{"num_attention_heads": 6, "norm": "rmsnorm", "norm_place": "pre", "init_mimetic": 0.7, "beta2": 0.95, "decay_fraction": 1.0, "batch_tokens": 65536}
MLP neurons of a small language model. Each row is named by its layer, matrix (gate and up: input weights; down: output weights) and neuron, and shows model dimensions 48-143. Each number is 128 + 24 x the weight over its row's rms, rounded and kept within 0 to 255. A neuron's up and down rows have the sign that makes its largest values positive.
After each neuron's rows, "fires after" lists the tokens most often just before its 100 highest values on Wikipedia text that the model never trained on; "fires before" lists the tokens most often just after its 100 highest values on Wikipedia text that the model never trained on.

L8.gate477 [ 92 116 142 150  97  57 134 117 170  89 115 134 113 147 125 120 131 146 143 134 159 139 111 123 152 122 150 153  93  70  83 129 140 106 127 146 101 148 101 112 163 119 126 136 150 102  98 131 116  99 110 108 131 120 138 152  99 102 124 110 115 116 133 138 119 186  75 161 117 155 123 124  97 143 147 123 128 135 110 127  96 132 139  71 162 155 160 119 119 123 124 126 142  84 164 165]
L8.up477 [114 126 153 138 152 131 123 124 153 134  94 108 126  97 132 115 146 132 117 145 107 148  98 136 147 121 159 127 108 128 133 124 115 104 138 137  84 103 127 156 102  77 123  94 101 134 121 137 134  92 153 115 117 109 122 196  99 102  92 169 134 127 150 125 130 166  66 111 130 159 100 156 101 140 111  94 137 158 175 126 155 152 121 122 125 142 143  93 148 127 157 126 120 141 142 136]
L8.down477 [148 113 136 143 115 131 127 103 173 120 132 173 141 163 147 146 165 153 148 133 104 172 142 134 142  92 137 109 169 140 144 110 114  96 117 124  68 142 107 122 108  99 126 141 103 118 135 141 123 106  93  92 164 124 171 177 137 139  81  77 137 125 153 124 111  85 106 116 147 115 122 152 120 119 133 120 125 146 118 104 112  99 117 127 106 150 145 105 131 103 111 119  98 101 173 147]
fires after: ".", ":", " |", "\n"
fires before: "\n", " \""

L8.gate637 [123 136 113 154 129  94  67 111 119 117 111 126 104  91 163 119 100 121 115 153 127 137 124 124 132 120 110  96 109 121 130 122 167 174 119 141 138 108 130 126 138 138 137 163 111 173 126 103 113 100  98 141 109 107 131 140 147 119 116 121 143  81 133 114 145 145  94 132 151 153 136 143  74 141 163 158 198 128 114 124 156 175 101 146 112 123 152  97 163 163  85 154 132 148 153 100]
L8.up637 [148 150 127 129 148  95 122  89 132 137 132 106 108 134 172 133 121 138 146 136 112 143 128  93  92 141 100 138 147  96 120 171 161 135 133 133 124 147 119  85 110 115 135 119 125 186 139 135 116 136 118  87 114 115 148 160 123 137 114 121 107  67 107 100 120 148 105  90 121 140 108 166 112 129  82 161 141 137 159 160 111 167 119  99 115  71 148 119 138 133 126 149 152 127 135 109]
L8.down637 [116 150 163 163 105 123  85 151 146  91 129 135 141 129 130 162 134 132 135 135 124 186  97 103 146 170 128 134  77  88 115 124 156 111 110 116 133 171 119 107 123 101 161 118 125  95 127 126 155 107 168 107 143 114 112 106 125 194 130 119  59 177 122 154 129 144 128 109 141 106 124 129 118 155 124 138 139 104 126 137 112 129 108 133 127 117 136 141  87 129 166 140 132 125 157 162]
fires after: " ", "–", " ("
fires before: "0"

L3.gate222 [145 133 130  85 152 100  93 130 109 111 173 124 120 185 145 116 128 151 161 124 135 125 119 129 118 160 136  88 132 114 156 133 102 129 156 126 123  99  82 140 167 115 158 122  95 173 132 135 133 128 120 149 139  89  64 179 124 158 107 164 124 109 130 151 159 111 102 139 130 143 160 116  81 176 151 149  83 141 117 156 153 141  93 156 112 101  89 144 172 164 113 148 105 101 106 143]
L3.up222 [156  84 119 146 132 121 103 123 104 157  99 103 165 102  75 104 121 137 138 108 103 173 134 141 116 148 153 113 133 142  87 114 129 120 144 152 104 101 122 134 135 168 116 113 139 126 134 146 147  86 106  88 109 131 100 112 129 127 140 100  94 123 150 147 149 104 129 132 118 160  70 133  81  90 145 173 147  95 141 120  94 121 148 106 107 142 112 131 112 191 122 136 129 106 145 147]
L3.down222 [120 180  87 169 111 153 130 153 130 160 129  92 135 171 133 125 118 101 136 118 127 127 116 130 111 153 139 126 119 101  73 130 121 120 100 114 151 138 116 124  96 114 125 169 137 157 134 156  94 132 100 137 117  82 138 148 115 151 131 189  93 152 125 118 135 136 106 162 132 110 149 124 151 119 114 120 140 105 143 109  87 147 113  84 146 122 158 151 132 160 110 160 117  79 149 117]
fires after: " ", ",", " |"
fires before: " |", "1", "2", "9", " for", " to"

L8.gate116 [151 159 130 121 159  63 118 135 155 141  83 128 124  97 131 130 137 110 162 149 139 122 119 134 133 101 124 115 134 102  92 165 158 108 129 106 112 144 155 107 130  84 134 121 130 135 153 170 117 124 118 150  98 144 165  96 124 129 122 100 139 105 147 136 122 101 122 149 119 173 106 123 146 116 130 110 146  97 135 166  90 150 123  82 158  96 118 129 142 153 105 110 120 177 114 171]
L8.up116 [120  88 157 162 131 128  98 148 126 123 130 117 102 152 157 102 101 171 121 123 103 121 138 157 124 147 128  95 121 105 162 104 111 158 115 127  71 137  96 117 143 159 146 115 179 161  78 126 138 146 142 194 132  83 147 164 139  96 137 191 112 105 116 143 144 157 116  96 129 150 141 138 125 118 130 137 114 151 129 135 119 125 122 133 103 149 112 134 144 102 142 171  75 110 162 112]
L8.down116 [100 155 151 153 146 137 141 130 172 160 148 137  93 123 161 145 140 128 121 126 126 132 144  95 128 128 129 157  80 121 137 103 142  88 146 122 141 115 152 126  88 131 139 119 123 102 125 110 162  95 136 141 141 127 164 145 142 176 127 116 119 120 112 120 125 107 141 141 145 145 209 100 125  98 141 143 117 123 132 149 120 123 126 170 101 146 153 123 140 114  99 208 104  93 160 120]
fires after: ".", "\n"
fires before: "\n", "-", "==", "===", "On", "The"

L3.gate589 [176  97 163  81 125 130 162 146 145 180 149 137 158 113 122 150 111 149 175  95 160 139 107 159 140 123 175  90 140 140 122 121 118 135 128 126 107 100  86 147  87 143 129 102 121 133 138  68  88 142 140  98 132 149 141 149  91 142 132 118 135 134 116 121  94 122 125 120 141 185 113 151 158 187 102 156  93 117 107 152 114 166 100 100  90 141 144 136  93 136 132 148 152 161  82 172]
L3.up589 [166 120 116 116 141 165 140 147 149 148 138 132 115 158 127 141  99 128 143 123 153  95 129 156  93 127 123 107 149  97 162  99 136 141 144  78 133 111 118 109 140 144 150 106 111 127 150 116 144 117  95 126 169 128 123 121 143 152 106 110 129 115 149 126 113 127 152 131 115 149 125 107 105 175 104 131 157  96 138 164 124 147 132  82 105 124 114 151 108 101 128 121 157 128 122 126]
L3.down589 [114 168 119 119 158 158 134 137 124 149 137 111 101 123 156 110 165  95 137 151 120 110 157 111 133 148  94 144 133 137  86 128 164 171 119 139 163 142 126 136 150 126 104 158 100 156 100 152 117 145 118 141 123 125 122 147 122 133 134 164 106 145  96 114 104 135 102 115 116 141 138 116 119  96 136  69 123 137 153 140 135 139 148 126 174 153 143 130 130  86 138 129 119 139 178 158]
fires after: "8", "1", "9", " ", "0", "7"
fires before: ".", ",", " and", "9", " to"

L6.gate559 [109 115  98  80 145 173  88 153  78 102 117 118 164 131  90 141 181 145 114 161 167  91 134 125 111 113 103 104 177 116  91 166  95 165 141 175 141 109 142 112 145 140 139 152 126 138  96 130 131 155 116 149 100 132 118 150 134 136 134 105 118 118 103 130  86 169 149 118 129 179 167 100  87 128 189 130 185 109  71 172 142 161 163 131 105 102 110 133 156 107 125 127 125  92 173 137]
L6.up559 [135 154 149 140 148 138 135 139 111 117 102 163 117 112 116 174 138 114 114 206 113 134 162 122  97 123  66 112 135 122  87 158 172 163 141 152 148 155 154 129 171 161 115 156  94 123 130 171  82 158 119 147 129 118 105 137 113 127 133 116 131 149  90 113 109 126 157 123 144 118 105 123 126 138 113 128 157 116 142 145 135 149 138 105 112 155 200 160 162 137 119 109 152  97 122 121]
L6.down559 [127 155 135 118 114 111 121 105 159 105 112 124 169 159 153 106 131 121 141 104 143 110 137 117 153 144 137 108  73 123 145 135 111 109 169 106  90 117 142 118 156 123  89 126 128 141 149 140 162  97 144 115 161 151 126 102 178 135 167 147 145 128 185 118 103 159 144 167 141 101 126 100 156 111 101 124 135 183 123 132  88 123 127  98 130  89 128 124 137  88  74 119 155 118 133 153]
fires after: " (", "1", " ", "–", "9", "0"
fires before: "9", "8"

L6.gate405 [ 80 135 112 112 124 100 108 135 100  93 135  91 151  92 149 174 107 130 147 119 175 101 117 105 124 157  98 157 152 145 121 128 147 125  89 131 111 135 153 131 120 140 164 149  86 168 111 124 144 114 122 159 123 156 144  99  87 113 118 120 139 136 161 127 104 149 109 146 146 120 163 143  94 126  82 120 177 146  89 160 143 119 125 142 117  82 135  94 156 142 131 121  64 119 137 145]
L6.up405 [106 101 141 132 142 108 117 152 140 154 141  95 158 153 139 106 146  86 115 136 111 149 114  94 103 115 100 106 125  92 116 145  99  97 149 129 136  99 113 190 129 113 159 177  89  94 155 129 106 158 154 103 116  98 113 156  80 136 137 157 183 135 103 125 118  76 100 107 133 140 134 137 118 121 114 154 151 136 109 102 117 145 153  93 103 111 143 139 156 128 143 166 144  99 152 135]
L6.down405 [111 101 135 112 117 138 130 162 108 109  59 179 115 107 102 113 135 165 188 158  93 135 113 157  86 143 119 112 156  98 114 159 129 152 150 131 126 184 102  92 164 112 110 165 125 149 111 119 117 105 150 127 176 140 112  96 110  87 130 130 109 111 133 120 109 133 146 111 122 144 130  86 162 147 161 173 133 132 140  99 110 152 114 167 112 109 157 169 151 140 122 173 149 133 121 133]
fires after: " ", " Rose", "D"
fires before: "0", "9", "ne"

L3.gate425 [ 98 130 119  71  83 161 156 130 127 129 149 150 131 170 124  85 123 147 173  70  97 126 148 124 194  85 150 134 115 118 131 117  67 129 147 107 145 132 133 131 112 126 118 162 108 118 141 124  93 116 124 156 119 149 108 114 125 157 122 139 148 165 154 144 146 153  99 121  97 124 125 126  98 130 110  97 129 124 124 101 108 135 119 103 107 136 131 162 141  84 149 142 140 104 138 152]
L3.up425 [133 107 122 151  91 135 129 105 125 149 121 128  99 127 144 139 107 192 104 170 171 132 146  95 132 134 167  72 120 106 133 121 140  84 114 168  97 105 130 127 133 112  86  92 126 141 119 127 156 108 140 112 112  78 110 157 125 106 109 121 179 105  97 113 121 146 137 154 159 131 111 143 171  88  99 172 135  90 155 167 131 174 148 173 122 155 106 152 154 116 100 113  93 159 106 116]
L3.down425 [129 120 144 122 127 146 180 112 140 183 152 138 136 124 114  97 125 117 147 174 116 114 114  82 113 104  94  84 156 153 103 138 105 127 130 134 141 126 104 147 111  90 130 137 121 151 133 129 115 122 171  94 119 138 150 127 139 163 109 101 133 127 141 158 127 115 137 136 101 168 110 114 120 114 148  96 114 156  81 104 113  97 148 116 116 106 142  94  89 147 150  99 112 114 134 167]
fires after: ":", ".", "0", "3", "1", "5"
fires before: " |", "0", ";", "4", "."

L7.gate638 [120 133 144 112 113 139 154 132 111 151  98 118 132 133 145 147 183 151 131 103  84 146 136  83 119 119 134 147 118 118 127 134 114 138 120  92 130 127 126 107 108 155 157 147 131 142 146 128 140 167 153 103 178 125 134 103 106 139 111 145 175 154 151 118 129 166  87  91 122 154 143 193  87 138 170  95 107 158 149 166 149 124  94 142 103 164  98 169 176 127 139 173 146  92 161 119]
L7.up638 [114 161 105 151 165 128 124 121 116  98  82 125 156 156 136 124 166 103 185 120 110 157 138 105 149  87 114 112 139 139 120 155 115 128 152 143 118 103 119 133 158 151  87 154 123 113 138 141 103 127 103  88 117 114 113 151 109 115 166 129 122 214  95 175 110 129 107 117 108 158 134 176  99 122 146 116 134 102 122 196 150  97 129 126 116 104 105 158 138 134 131 157 132  88 136 135]
L7.down638 [111 103 180 145  95 123 109 112 138 115  93 139 122 144 160 106 128 118 142 174 127 117 119  59 126 143 143 141 152 160 148 155 155 139 108 172 134 112 181 147 120 126 170 149 115 149  99  96 116 118 182 170  94 163 154 137  74 118 129 139 104 151 111 108 150 163  82 104 122 142 151 135 162 127 117 142 109 131 120 147 110 119 188 110 121 139 131 135 106 110 121 134 134 161 139 102]
fires after: " |", " ", "4"
fires before: "|", " |", "|---|---|---|"

L3.gate718 [148 138 115 116 113  83 146 134 158 112 116  97 151 151 121  63 133 164 134 118 150 138 138 104 122 123 136 124 162 135 133 135 101  99 155 164 148  49  88 107 162 123 152 174 131 126 137 119 168 179  91 156 137  81 103 123 133 147  93 110 138 127 152 154 128 150 133 112 126  96 185  99 139 111 156 155 145 134 133 115 164 146 121 146 105  91 155 100 148 137 107 149 121  86 112 129]
L3.up718 [162 152 129 140 119 100 134 137 152 116 110 119 132 106 109 107 152 150 115 130 151 146  92 118 162 164 104 150  94 104 157 112 123  88 139 150 130 154 153  94 129 101 121 136 133 120 119 134 132 181 149  92 136 118 118 151 157 125  83 172 136 114 128 136 119  85 146 175  85 111 110  99 126 114  94 116 116 111 151 121 111  97 157 115 115 119 121 177 121 132 179 144  63 140 167 133]
L3.down718 [132 144 129  97 126 153  87 107 125  98 129  92 118  94  73 115 130 119 148 112 142 114 152 146 159 146  85 160  93 117 176 105 146 100 134 124 117 115  99  98 115 137 118 134  91 129 101 130 121  98 115 120  90 148 160 123 105 127  87  84 163 154 117 103 172 127 160 116 116 132 132 153 124 173 138 116 113  89 147 105 108 126 119 155 113 129 145 130 132 131 114 103  90 156 110 166]
fires after: "2", "1", "3", ",", "4", "0"
fires before: " |", "1", "9", "0", "2", "3"